config.yaml
num_hidden_layers: 12
num_attention_heads: 15
attn_scale: 0.177
parallel_block: false
init_std_qkv: 0.037
beta1: 0.9
beta2: 0.99
warmup_steps: 559
doc_mask: true
dataset: "wikipedia_en"
MLP neurons of a small language model. Each row is named by its layer, matrix (gate and up: input weights) and neuron, and shows model dimensions 160-319. Each number is 128 + 24 x the weight over its row's rms, rounded and kept within 0 to 255. Numbers have three digits each. A neuron's up and down rows have the sign that makes its largest values positive.
A block is one neuron, or neurons of one layer that tend to fire together. After each block is what it responds to, as a language model described it from the Wikipedia text at the highest values.

L8.gate30:165126160153121163150112146133140121099146171147160117127127120162115103137167073117151135084125112069123149133134132106144136118091113134095135119114167059108119127114149137166119122128141093117214165115099112119101136138099127098136135130148101122147159158120159084072131117156146085169129132135151125140102119185116118130166139117129127115154129139178104124112126127123123132116152127089142139108149148141072159147114134151144119144118117116132119122124135091131123160169114144
L8.up30:149121139124109091096126132156186083090115103112135096061114085123116130132123127143100078162112163095121164133111108094150090119132139114172098115134147141099173136054136209072094143146109133123110169129113133102145104145156122101126120174151147149138155106121149100130131129105152130143133138122162132132134192151091152095170057110149123146147144082156090108109123086107154131138147143139105147108136126174071126170115122111128124125156167147118129117143150121124160105121118153
L8.gate53:133084131087123158128112169135093114149113141141154126110122129168158136090162140126144145154098152145171169152131123103136135165152164152096126138124129135174079103134148141129143106134138116125138132097114127099103128143134124140119161133130098151155125135107130140121092117173149106158122164106092078094167167134085167155153134118102112130082161092135083138163125141123123086120098112146162158141139103112095166098172131159116095066113163143152143118156119133129142176144104101
L8.up53:165134094134092154141125093125103138088096143100142136139137115139156091142133135167111115114170112166147169106133117141130160128116127108095113154109120122115088157109148092139129113128176151129126082153130102148117109122115090147155113140156118114122106106110137111139132136117123119127123138142177091168136142151092122148172106126123114166137153134140090085153116098107093114130109130077109109097086123115128147120110099077131148126149137125139171089116081081124133149137155142
L8.gate67:166132094130110118067084155134159103136115118133121137149126096124103106118168098128118104145105093167131127125135097115110161119127168154125140156154155158123151132134131164130080183157105143122091150127128131110115101126096122156107095142073137119109148141159113117100110085116178105130115117089143135130165146115115124106166167111107097159084143146152121097150091095107137146156137113089134088173136132124147113104134157114124144094125148150161155115120120110133185121159108101
L8.up67:127106112128070132135121164143070109134087150125167150124138120080112116130127116127132104125112151129125125120134118144102089125124173112124151080160117163126161114123142103103116121107122126107131093130100149162179162112129110119114124125128130132130112147150122146126182120096115151110124093168127113145112161122150090114136127120091159129135149115135120103192171123115131140150124167143140147128089118115090124128159087098139104122133097146182149114136102074129112183113131152
L8.gate79:134154130105137142170132182133117143090129128100155121107102125137162116152116098150128128082138163157084165104193141147087138138124132150123151140124101121110128124126068108193146161094176148142139172132096156116088119123124091154117112143108164098161130185145122119140122155103127110144092174134097135140140155176110119144127146123114145130120117090130094113177118152085079115149131147122139108089096093145096090112167079110152075100138152137143098110089082147129163116115129131
L8.up79:118119153121063104126123153139082134099116165156144115128135110151111115115100114123131127122118126119177128128161130102122169122096164126133161099120142153143104118136120139161109161121147109171119094108088162125105121142177151112131133112140109147159150154088117117117132135125121139148099111128119058120087163080149177132118131161154142111130124143143136130168162155127112156151148132162116124149165117133134095107145126130105133142123157086156095150117185113123173098125148126
L8.gate108:146121110106163123139088160140149160148102128096143129121120088139164120142135169118100172109162108103139131123091158114089119161111086160083107142128127082146167143148113150125088118136137129102097164157103158068097111095135131115130093112097146139098141137143158127129096118117125123131137150162142115111146106117134096151153142109124176134124119116158112152134104136099126149103112138122134119115106107134133138177165121111150141109158108165164126109156063144137134131140118152
L8.up108:121120167079175133131137157139107114091116149108125090124131116155145152156099105094127102137154146141104110139080100127149121124143091108158139145136134126149094141182147102124088130092136117112133123125110110102121167119131111100142164101150121098111120131136085130113124139149112116181120173114142166138133150138116092106089106093140140126110099125206147103113144125099138112120100098125102127158156195109127147112137131119113071115095166116091129132143074133123112159088162128
L8.gate163:118162114130086113101126121109115159122149117121155138126131141159104124145141084118142080142120128105141152118124112147134138116143121134113133174093110148138121154138150112127121139107139126107144096129080155065168122093080112126111116119149061095140141124096130135129122128130111123192146147159151137076094130132103095137114134116070166097111142083134109086140140099116106092108091085145143153142111156079077142104119110118160094100093130155118125185111105151137115133097136138
L8.up163:168151145091137117095106126130123137165127072137106109122144110169101117161125155110157130170178113121128109125113130064150128096084121153131132127103136113146105165111133132142082131114148138186137140107100148062133188135159136151137161102134140119114122094142153129098134118154057172148123121117147121121172135167155129137102116152112120149144129091151125150136158079076116137122114143081088150123140125131091111124109099159093081107095134145114116134158144128161149156074103151
L8.gate232:111113140119150161143128149088093186137134105176090134104112164096124148125125137135097135113116171173152136130116170111099122142153145139099089143132086140126100145106077095144095112141165114101116119121116116131134095156121145128090141084149120100119174124133127153132162155164127147137091175129132083132131124142110123141117089116089170135162150081098148134152120169161120094108151096097140104108124102108118130106071105140091108104143158125164135130114102155128122130075115126
L8.up232:095143170093142178158131139123141127132107129101139109142113135087118121140126119139128137095122112108111130094124126126127104075136126154125124162137145139092165114081127154166165148171123141098158171122125154101152088121123119109119136098159152139152160125121107115173145119125147119147091123090135157112121152121104107153151129148115160159108087098116120101127132139158125171117079145119123138112190072095107133163129141099109102117163139120141153141122121118117166136116113130
L8.gate373:177163174119114114152081091110154107118166095166115137142129078106147099059172103146124102098125120123174173108122132110128127117136161124115082123092128146143143154156106120086134122114140076103131150120120141118177096113122147120113115111118102102148098103126104147116149126124171121124126078184119101172126108108131158116156119140092136117112144127124119165128137137116144117120091165106118083163125141131132141161117146137131117104144137133133106121142067168128197110109099115
L8.up373:147117108130144112169101129145138081135139164143148125109115109131134117133107128140087130123074109122063103162127124169140108093070129140135101131110111183150146087113158156153139081126113125125095131095092153142125111102146089093122131157149127122134099126110118125151103162173155150107100107199122152123100144134137124113107127105138093105156065138110121133157089120089149145112087155155080102127121115152138136130178135141135088133118110153169115088152094083126102129099087155
L8.gate384:131145114109133111165062131090160104137111088133098140121140086115164127103120099139065131179150108154161129110099172090090080123096137113135127105138147140145148115127128126135168112120163112134124141112121167114153134154119143197107152105131152153162131150133174139130123114101137133080096103100159114129106145132135156170107076151097089146114113142119105166103123113147121144123178125073107113154100152145177103143126115130130147180121193168127136125155149131141126081092104112
L8.up384:134086148130102093162143172130134140101097119107141163175142160104144141133144125096096155082118128151170154117097088141097136139118106124168127105125092128170119067170127109118120135121105118130152104089138137085112102116142167163133080137078167098148130156155150117134110146146143130095132130097105094124113095097136142126122124106144114148130174091092115130158129120141146125131167158120129125118112081119178129087168148123179161120122149125143128103072134073139140124090110148
L8.gate388:122128121126159114103064112157120078106123074149156149102104117120125110109093123157113133120156096127086179163147122179114151111149134140079106143124129193148158175163096151121147133112143164138125161101114112112144136133099128165144103136107074128158121156123122156102177094164149097140148112147172114099136120146124155131124153088106121114138116139154112158131126099172139111114112147109104125166118113137143128171113132121131125162107131123131165127130119105114132159125139107
L8.up388:097156123120164114115144142147089158087153127088116144145144093081115142138117156150118085169140091140119104090134155119138105130192131126151122129134136149143091141117107124108092119154142136130162142123144120147079050144100100152141119109115092163159117166137166158103081103145181107192098109179180121132130087122098168152122123108095147155148089147182157080129119126136162116138165097143094133128120117103133134138102171131158128158146111117084142131112107145132099101110125152
L8.gate397:129097143111144094140111161155109111110098096129150144090198100133146098083137143143138128142157139117117157145091126144124133156114122120141124125148158140134149144104139149183094135138127112143122114039101178127113111082113148130128132118119147134118158178096132124132108104158142138119112145140140148110129135160132114143093090113106102137157097143156148143165100141100102145142112125106117119120185132141118166112138097101098099143154127140110124112178144055123177163124072139
L8.up397:133111116139127108095085121117113146124161143083147146138163088094095133121110122111147097109123103154119098104094147158160116115112140163185118161118134136141161145095101134104161104123110107116135080136136117073131090121126139150155175163166125149155180145121101119126118098130145097115108109131164129123100135093177168097141126121144142124155153125114125159138148125114099141147167123181111098123190131105100108115089104119126180116153132109147136150133086160133123124114123176
L8.gate405:163059143119117092162129172099126129109109128106082171123143118119143115109130126156144112124127105146118176105131212159112132104108160137116117156103139140148105105145122150105114133145153123129146089124117112153117140129125110119118153135127116129148152160105131078185113112128118154170097134101134113126133112137106137169146141119095084127093137081138113141165125165120067115120127171106136080095133138133096144111129125137136141098095135173142168107140114110123157180103178101
L8.up405:158096109126109152140114104135130090150111161156123084077113138147124098114109109105188109154139101138135156137113148090134123142134173147152100132106137112138098138137103140142060152139142108128176125093115116131144101116118117128110134157135126134172142135138142110082120100148147133102125133135141067142139110097110128156175148134107110109088134129137087132140153119073101114154144091118141110143147110119125140122156108125143121115127167122119145093122137106120158154099145109
L8.gate411:121140168077141109129139158111118171129129117133153156125134080133105086099186127122170071147111108137120139130136111120141157084148096148122125169163138133129148143162117140138173149146129134125111123164105139087092132141142143144140109141106131146121112175125164103102111146116163146117110157114128105106119100129113143150087108120173080131153148136123100144146127135120123136161095141148129110128130111136103182129104102137143130080104129112135139112139096115129162141108161159
L8.up411:112140126093110141095137154143108184077163120140137155160129121161121135157107149178120134167135140087134099145160159116123118075192131131123150115109082125113144131084062166148129127166116146165137131141126121121151148142112140136149099173132139131154108138123173110140165089117135101135120136121153111171129143101157111135080103110094121123147140114139122163128110135155116145144174153119145099149159133097111145102133129127094145098123142154110101149126148147136138152114108158
L8.gate423:150094100105156148108079186088122147162151110165101166133153124084112112110150133176137141144132097151134148141170151126108132118128129185111124116143133168084141169111080129140059149112135137136142181075095132111104127129077155123130139161084080127140142160109131118122131113109101132101104117129116097095110086115127107175159116129140107094141110126142096159126144116144150141117146141134165091091123098120089152103108145104109122093143122159108137106157107155141142112108116127
L8.up423:130092118144117124109098160119157169110076106139106147130097095112106124090104127109100125114168152144122111107159138154124142147161127114120129108132143100109133139135110159156138114096103170127122154139149132108105125151122117155115134152144141109101131139111145123093152131136149148093130118118162142165133116095169143141135161123141129116135119104127153168110154130161140097121141157156143109122153146120109169168119126116131149135170125121100163189187081141118141105141089120
L8.gate425:159143073113140158124127184141110128149131167177140130122149142157145129108118127126120127128153136112133141158151171120132128152131142148072113154069183153139123167137154117156116111151140154137136117108123146111140131097158168164104182087116104142132127093105118120098103097131129077170144150101096146098134093145132109127142114111127147146099142132173148151134082130083071147117120100138112134116157136112092152124139145144089103115124120106089115133160120126138155166111153175
L8.up425:135068147099109127156150150082112148131146104144162129109131125134133096157159118108134122137144069163157157137151110130118103103140129172149135109109114097137129167127119191166134141174102138138121109083155133143119144159127112158162094150142108093145157144104101095136156133102159131088125113146102108120150108149078159128146148104155126142108088120127116098151156118113121073135088148177147106184132118145147130104148123112151097101130108091125151102112112123121202149169136156
L8.gate449:117133127143118158136124145143132104109098149091101129128139128135146106169094183102144090147163135130133149152105123181114101116144146131132113130122119122111173159143153123109121164115171113154125140107102143150141078112121126104098104127136100062114089108121128152115129079117163156147124167152169135129151137158136142122145140109130124093147142109145130156152108125079109097133127169114154117124133077101126111104178056093112094122135137157131136136120107127141168072129146139
L8.up449:132131087140121104146126113108128129138141141125100128134160145099146129123154128111096162127183149160158180080104174136112090116098124077133125122112123150114137157119141134169103101141133134161145068148137147123144147121103070129161123112113135135136120126172118143131109167090105139136128137122118139141094124106119094106117164174074148168116150169105147118150142149123163153100105148128126116136134137162159160089126125124102140152096137123104115125132123164108141103111119162
Description: Review scores and statistics. Tokens just before a rating or number is given, mostly in review sections (gave the film, an 86%), plus quote ends, stat tables, infobox fields.

L9.gate217:170137118121112128181150129113131139117152114114134135152115194125128113149172125128143107145170144135158185113107101110140117171076140153168141115114086087151132136141162126126118146131125144103140168149089135117122154121108124088132122069131119109089125144144125157144126178111112099121099165118119077120112122140111105131183127090110143098073113095120115107119131126114108089121120128143108144131171122135160144131130122083136094125093101129129105096116108145112138122162095136
L9.up217:106068113128073125153133175131118121119128124131120077145112079106132115153124152145139095086102083162096148148124081150152108115119154127104120137165100099146164139132174149165111103148129129110118130123088153132108103111084150182122099121112142137136118161132157134110103093125104155166152178113099115132168130143091124095107102155158114104105151089134135120163160127085134132097113115131143120087148101142155182102140176121105099109106142106133106117149100058125146104167142121
L9.gate395:152146087148124145111106122133170156107158104120108127123108143114150107118113096147146084139111150161133145084136149120091126122115132134122099142074138118131151153142137153155155130123121140134133117139095146140155118130114145151119147139117086113123097157099176085098083146145150097124086141151130151155156115141104124098122124084095127144109107121108129126160115124106109118142138135162100126118094116104107153111130101152126100184153168112136138114099155085152174145114102165
L9.up395:115087118113102151122139153135191129116111162102100115130135115111116126146133116163119134129121154136157170136157123096104106147107092122119168117133109145141135136163171106188154115112083160121130131156128132130123125125099142143108118101116086133125128141086099149110106122092175098129124147098159173083129146173101116105128100105094159131144124126142124100159101109128117131163100186121122128112102107095145144112155076097159115148197165106152152131116128138122129122114145124
L9.gate400:113161130145109130110130135118157135108125125173112132103149163088142128139171116112123109085134125173128165139182131154130118146134126131111109082164126109135103166110108142170145102148181091130180129104112143166078155179155103139109110079156179112168118142087125128107129127135142129139110188112092082107142126119097110124145160140118072133106076111116147121107112090120099111138052138124117130138105102136147146106102125134140126132119091132156117158152087115129143127133149139
L9.up400:148062128103149110121144137127128147117099118152132098089156132153141129128080132123090108144124136107144153136154125147088139176137090148128122131115072166154163100135137185099146127199166162146118129097125158140154124132105146136131149115087116108102097132146143133140086142135153112140165148085094140122147141145110112099126129138121121143076114077119151113094131143128122121138111126147112153112085164153146136132137149149162133169131091128127138124114099129134168152137129209
L9.gate504:172123114156136156141144123121091134157132095172109158129143081152162133116126116101102139123148114118150124130143177149111126111099125141097076148155144132158162148122176143151121120120137130142140103140068135129125108115102131151108132110127068103085144117115126105106116151130141145132137126113109120083109134155118119126118074141077138123111133137094130152141080120075119134164136143144079130096151085122164173140127097139118108138187197146122173134122104083139144136147135148
L9.up504:138158143145114135119114154077126133114103131132130125154125144143127109186102085109090104159109151141138157147109125174131137107085095183162158134118136104164187138180172131116155088110127148158117117112087129103126137139139128122126127121137080127130148089119112152163126126136118121112080153149130163107128148150117135114131133088112130113177170136137117121156140103125119122157110115099132118135101112112152159160176129148195078141146121118144138172127102087143128128117091120
Description: Person role nouns. Final token of occupation or role nouns describing a person, often just before or after a name, such as lawyer, politician, manager, wife, plus list dashes before names.

L8.gate13:110157120123137157153158102159117106150148102166136151140137152127109134109131127122114165127115133159078112091134184123114125122121148074141119135100119118065112134151118124139121111104128075115172129094145130132120129151145106136136164094160115115150112099166150172120117138115110176132141130145158121142143111145120109120163127102141113119121132100098100129088135128104137089100134120133138112128094150143133133153123150113102165149155130070110164117099132144139093132113148189
L8.up13:111169178095114131126144123112146117142159096132101144093091163126158122120172128129101125118129104152170144102089144103120106066126152110141136135161162108138113091132148117145131115086112112118137132159139131109100115156113091142115145133111089125100130152122170150137131095134127153126127108133107110120092138129135109136140132131128123157086069066090121104113150112128104132134118153126117108120107162156157117195137156142119132113099167098095132112123138173134130142165124125
L8.gate38:130165138112169143135101138172134164133132066125147178102097165139170131121126128148103128129148148128109182147149123139131115138073111129137126151117127168107126162117088115133134094092151142104125155099093136126099124090145169118140093146141118122110099138122157130144150122125129079116116141165103125107117109139086100106136147093108111143146147105124129097138109099137126112136131100129132159161187115121140118159148157133119141147140148185131151166142095172133100149128097092
L8.up38:104128136115078126128147130096126155178103142134154114153120145109109080115144149132123138147138113163177119138115136142152150128101109150148121123146117158107093171103146097127150102125143130140137098089135167130121162126108135090143161111075171130086099130133137124144112174100139070098104136127101095143097142132144148107088113149093152133116163099170137131155180151146105132158127116177123138128121123104131136079152129125128121151115135123111108112135143129112075169130112153
L8.gate119:122126119109160137161095179166093109139116110135128109103112115080136106179123120125152136066112130164163117116135100117143176117130133088121138126090148170132116140092149164120096179133121107128107146142066104134120170102130169158140100116128098130113143099115117135115119126141146142116165138149105138119138151146130128119154099114112083112151123131134132123137102108113105090111114144116113155122140117086139137123125160165132090120114125118152077135148111132142153095118092145
L8.up119:132137152100108170113178167113121144137102129125129172118110141167100097084102163090131142113120099146139139135152130098090108140128125115125120145103098171122108125105137088162114119111119173132134149156110133092089135122147131148152165093120124173157124099084144170141121117136121110115185144098136119121104135157184148136106097120121085102129107110156120109122118147124124097130129130093080139083094138110133120099075180144127098081137122118110122106124155167141076119114127131
L8.gate132:144158114148108126109135148134127115102140069110090144128125116078123099130142161138122126141107152170139113150094121088169157107131158155109090157168149142116141117120142122138105131125148118142145098139082107173113120125132174128136156120106077128134142148104160121140141162118134099106110144154103112134147063124124120150136126120080115132128067142091110121143129144158139153190109112082114155160140106147149186176155108112071109121104171143128088149112089143137138123152154106
L8.up132:164116143110145123144102156115108104120115162111159087140140141116138092097136116118163089124077126102094124171111139131105137128079163102116147168170149122161135182097125114101150074135103107160103114129126154105145149138137186112081142127156122125112120145126149121114136131093165121124169132116109109106107126092120096135137097098144102112108167112152170154109123134114117096162105132150161126133176114101097152135130085116103131119099123116110175091114137116155157129128167177
L8.gate134:082137148145114112142113145129103165112150114098079139139188151147070147073148113106140105160098143127126164120102144177119111109165118142108116111138083142098108138134132111126148109099128142154137135119106146109134139103110167143130110119066099129109105139105141121108129157111197127127119163165154072134107161170112125141133107124090122076111108118137137109157147159143138113128131109150147083118174119089107094160128115138082135160139170129153123108134133135163139118137133068
L8.up134:114114089117153162164112145093119128131129150102136135132157135120147126163108107140120115090117097113150113084138095119128113090148181140148167111132148105123106094132129127145132109109114132100159075088108146109075115113123173109174134163128099094160083114148189129141168119110143112118130114171169093127116091117096090129115130142097164141157124121169191097109119135113125129110121146121125134138165128110118122156078146078096131170130123092087096092131084105124163124123162122
L8.gate148:157112141097173136159110127098134124129160115155101164079128096146105123062128138117113097168146131124125154138129126147135122148098128144140121165151122139139155136092167159142101161144141114143100104159116141114072163116120106145086140142131067113088091116131120112147109112111160133115107116113157119117165138155153114098131115064096100144115121124120140201158096152121118134179100136128107105127124120129169143147101163114121134042126119121099110089105110141129148122138134126
L8.up148:091160109153114146132131160109127092099080090175133133121110116116160156126097154138148110130137121135158133132157150117170140122152146133134179163134148137111116085143136158176144102118156182105145134120095095150166127140140130097110118140145108115147100152162121099141151114117107139120097153152132136103119120155120090144160145142079131163108096117136150107110121139120120117126114186119113184091107105158106152145117141123108123126161147145135125107116126138109149135121116127
L8.gate175:128107132111140168085127131133142143130102097125075130159141115147116119102164133146091110125127135162135155153146163128120081032114126170117107156133112139088182096176145147141114136156118172142128086109104131128109121142115142160141142115136131134094118140143127144138090131129118155096121141126085155112155119160116129137160128123135123132130128116112116120144107111148128126143115119140121136068097105167142148151119075104100121159140165121112146125145096084119115089117132168
L8.up175:107114163156121081108123129159174120185135114125143123137093141156097145065148084150131146154102132154129127152131144136147116099117141133167141124101126114109091096125114134136112125140103105111128095103154112161081145101142108188125158149096123106126148134110114188173073139124124144138077136136137115118116106115089148133120153111152089151091150115125111081050118110155150152154123118114120114166134179151160130163124119132129111197153155112083105161121104114142121095117109119
L8.gate226:129191120113164159155118168103098109148124080138113096097119107123173124091120078112126156108131123141114139166146163117071137139105115132163112115085126089165148138071137152154133115082105106148161110094107109127093159134131077119116125124132123099138173095092115164146111176138116151152131108081120128121099156148121174098111121124140079125082136124100140121085135129113127088145119094101098108091135147121152088104130093115118108132151149133113117163106150163121136087128110125
L8.up226:152121103098123130169122130113155127148161145142135141140095114145153092100109073097111157160130165097112158147119140128145130120123141119101152121123128156132124128094169135145158123137124118142190123099125135123108149130125106126126126112179127134103145127103130156139144158104120129120164127142113164123130145129144143058115119159167118137102083139118113086126132106121113137167115182126147130146067100194163120151126093111129134136146129077148113110150093173123132115125126134
L8.gate314:171102173098171135090175102143140144149108123093106141137152156127105141111148177132108117133124147125128197153117147112057094127073117115124117150154111141131116123145147120143108117137080164142188113132106112145129145090129110116118111136134155106074087085162142130122161142104074151137133101129170127124115169161109116109103141123111101152148178151127113162143161100100096124148097157139140122134130140128148106159112196135136122166151126153109139152169132147124129134129112099
L8.up314:118140073105136130124133170138132132143108125133120120146085160096119128126099131104122111138125157105128138132098144191114142137153091110131190141148145146132105134138166088147098102132113094113162137114113132126132106148135135119141108108137113171117141135156133162130158152094103140119154073160144143129099097089150107094142086117134097125126183111080110103132119086157142111170174122094119132100135154114074122073133144144153134121134135192153118168143127109133137106125156141
L8.gate334:116134138145133138155104150126102104153122120184103131106144150117105099135144093125159184141144097144120167147146166152152120119127161127114136160151096123164131124112095155123128123103177103122157122134096153150143159115091142118169157132118154145137146165119102150118095103139065168093135099128117107095146139122091123114164143100147142083112140113120140151126119120180093070158115111121136102124106111064132103181118119092121095127072132109141134093092126137130129134117135120
L8.up334:118137127123104139106175151114131129144118074084112126142138104138134120102150149147091099089120133137099165139108131128135112128158096145149134117163114133118118127137092119140122093156129119118149148105157152114135137075120116115128124127122105144102121122150153153163085163118099140127129150167158106079130129150124133128171078103145118102146097129135137117113193141132142154135130180143131117127119105129147140178176161143128143122132169151119121115153144146113131114154104092
L8.gate364:120148133117129110111115105111120091158145082154144121103111074100126104114137105167151150102152088108151105152117146112144123091145152159109138129101129111109163143138121153095102131165136154108141077113117154127127144110123124136131139113121133096165096128129130144131130115187122138107131156121120107097129126138110149124148122130122066119143119121128139201125098118107116127134098142070114130110121156150128107129130064124089082119143114160160161132120135121141146096116150150
L8.up364:117152124098112122117144128125109123129140151121121116168127101152132088105107116178123107111105104116128118183078171153174133124189136142112118141143085120141112115141123134078148087165099144096108123164166099142118092110127098138138085138183143141141102152158132175108137149156136107123107137105149129092126145112106161101112161118157082129148138145130113135126114127098120069109127141106146151114142128192130124112115100160136118114133122119106153138120095075134127108137162066
L8.gate371:133140105163116108150115154127120110146125109149129154100152092134136147132127146091115100141164119127123112133158127129144134130164156149141145124140173145126117118104165135151100093113115121128113172132143119138091131123133131105157165048132123114139114117128149131111080115124156119138097182136125143091133107119114095100139075079081109155108075100172134131153118135135154112175131145166097112069152117099113139133133093115113146124170171143132120126103163167130116090125158147
L8.up371:176162165135128137095139114118131096165131113089146116157155111147116143137123138082124074124117141110163143106099123151154114147102147132146157145106121139132104097133104154116169121100159145165129169136129090110097136119127103096130145102180135119131101114163139148133097129125179075137072144145121148125134127162155149130150177107128179138121123124130076134179095106106144093131121132151138096131112105118135100113153129134136128126152124082151131147116149140121155163092112142
L8.gate455:132104152134173178100136143165131146145118141077079174143160119115124180113138089126128133144136128134123136164146155115127128117115151146156085146119086126097124113077125101146064081159103084116177105155111125107138136170147154168089155146110099157118126127135136106126137121128109158120151092145128095113133149147091148147105166094129109116140154103124099121129113138167136160132129138147173089113155130127153129167129146107100166127155160149121169121141131115119115121141100125
L8.up455:166097097154143146132115135128053131115091137119091122170137155155102161162097135121107105171136144120106116111181123152109113083135121149145148120077096130117132131144110153116164113118118187108088143117135122150128076116132119137157080117178115122115121109137139161155136125141127095154130138145149169093113105116148125106122133128145110125163149087115126133134113119148053116143122158112111103113150125103138147143132133134148137127139102173144154106061163124151101147109113187
L8.gate456:152161113102129172101102144107134185145148102144112151146137120137125106103132103140155077134171124161124121145101085167143144111168131104117152138114109102117106175097095141104129148134143108124116097146123129107098105098113123113145106117131137098119136130119124106114117177131108132110103144129144140116136083101100119139168073059132127113120142113134114132146113121137105138113163165115082140113135128129132109141158115143113106133141129143129091135117107153130162124115198149
L8.up456:166109143113110169121083114158112134150150132126135147117159153116109097080118086078151107127171139117175159164158105141130170132128130131118120116101110115133140091142102140105185144145164126155120115137155125140113109120081121150117106147132148172118128153115102159071104133124151167084155120135125121121122086094116127097127119116097127152148155114142132149095153155122181087169090142128106134160155078107129145115144133135116114112165156113138143087152162128125112159112134132
L8.gate505:108133123112164158127096159145109096136154115128086152161156107097130137125159127117107080153119123143120140153174134120099162097145162155078081137097089151124103129139116142121090139155141125149112131087073146124125135134115117127129125126106130103074131129096107104106092130132106140128098164126084126081118120175110108115169081100088136156107127115122146157139095128156117119143102137142124149093123097080115149155115112117086124114133164132136139125147145096134100115147095150
L8.up505:127130154073135165128127111175091128154127117080113147142149131129122131102155123125130128183111106151150153162107111097151148125084147103120125165113138114139097115077134103127128134146161093134122097127102119148138129171144069106158146121100097115097152106128099131113117121143129141100101172120109110080122127143075104123134106118107131133141150147130114146154103131143138094120096100140120144172170123107125166132103128115124130097103148088180128116149135087109123127140105130
L8.gate510:097160165136144164136137144113124181139139147121080111115133132115114139113156164146110123143114155161106113152148146145135113106145207111125117134161156142146136138111135124154118123136122152133111119129090150120117136137127133134134152123107088099137143100143145130150123153105111156092127124098108145129122141189120114177077150108153119090109153117160139156167150115163182186089135129096143131110125131142096114118127130166134153163150153158130131108137171084139129107105120104
L8.up510:141124122135155091100126139120160131138175090129147130139167159150137170105128105125137118154099098129115108151100105157097104112127137084070159120103112169139172147118144146127137108138139108140054114177119162119134150145131156097086110143091113129113117092123145102124115110112120148135139106176141156102085165136132158100105116078165146121115108112159163108150100182099164158155130122120172098119102216118168100119118133137130118145130131140133160133118119147148099137132130141
Description: Section heading closers. Closing equals-sign markup (==, ===, ====) ending Wikipedia section headings such as ==Climate==, ===Playoffs===, ==Career statistics==.

L9.gate8:136117141090124129136104161138125126133129137112096148126070107104122151123174129126132114123143093124124145142126107138119107119091146112114098188107114117143139131129141127117134149141146115133165132126080121134085132148141105140133146118104177125135086118084104143081120119146116148126131144131099122140128128159111127086167095122105135111101173080119165142141158148129118117125104113126144134120151140141133179135137113142132113115102186132148135114141136132044112111139133095
L9.up8:146118148102094087134156129155125097154119087112122122158117137129138092110137089157090148170149143085131152200130143103114133110084121146132144141109099143138095133118105122101141145093121132112095121126166110142165159116109105134114132151105124143150107152157113151118115128139160100061115111091114143125098195172103118116068120110153110119138132140110104152147156113152142099144103078152136123120097138135115138126103154138134105091129145147133128108164132093145116131139135119
L9.gate149:106157106077130130125112113093098135128110086164102140120102120104094197144144138129132117107129111116108129124106167126152106121148167145146121124135120139132122115141142113120112165183145145142119115097112138137140138116087150142134089102121155144125140088132125156108079129141133152117105175140115126095136139142129132121160148140139138121128142065116130117130112108102085099133108147149097117130140152147137105180150092113156126151177139161112143152104111113120124113155115108
L9.up149:155177147098114087123176109110126129128138111133113153069110145147122126107123149099135104163106098177141174103115126128128122147170130140121074106111109134134108120107132095150126082111153133126147102160136138103138113147208094114113153132129168161148128191102115199088122110162151091093144145136140112134132090103083094117116162094123124152113165132100130112106153145123125104113117114136143146160124145167161133111114158120120123155140171138102171132130137152122179142126133094
L9.gate307:152133104109141173139130139154164099139128119096108116120130129087166105113170098145137117167144110116133161168131134171174109120106146122133089152103135128120086084119104124106122109147144105129122104068087114145114118123112120129115148117162114129149150129107136149108058119128110168115087135125115126088151133151099117110134153136133177160101125129135097144156123118142136108122081140140162105105114164122130134142151102127102100152145139109121082106128141109082129141166110136
L9.up307:171163128118132174125152165123111115145105115103158127163139127113135104101148103146141145169125112132153136160072161145177109117101133091125100125113130089144115091090123114133122089156112120161122111094129127162115129143144090108140146132118130140162133148088115132117104117172106132135092161144112135117122142142097123134132148089113136150142187146136075145136120133140110116123075105153156115149129143143115141116137146120110096126118099123116114118137177076089137165144104127
L9.gate434:154088152101072088090107111136099146173159139129111100101122116124131135107137110126117150129108128125141133136118116117110164125074134125128066164135131186131123093098150149117142137123122126119103144114141082117124151160120128137104112113126144147120132138106105138085079136126160144177124161135106104124139073176140137127152097098085140131133146100125109181137158132107133130115133110108135149105119116146175123160122163138131096114105189078156128095100143123107134173176126129
L9.up434:158164114098120148098116153124154125138111099129113119149121142105095158123108132093082135138157101111101163123128109159098133114136149143125145108097167076124143130125131120118099118131183107101111166139093153129106105119081139140143115109091125099161105107149144122129110146110151098110077135106110096163093081148101151121123100167168132127134105111186090123140145114126168134122138113118104147112148091146159099168133144129164096130131142155119118131159162125130175138121150071
Description: Section heading closers. Closing == or === marks of Wikipedia section headings such as Career statistics, Track listing, Plot; weaker on line and sentence ends.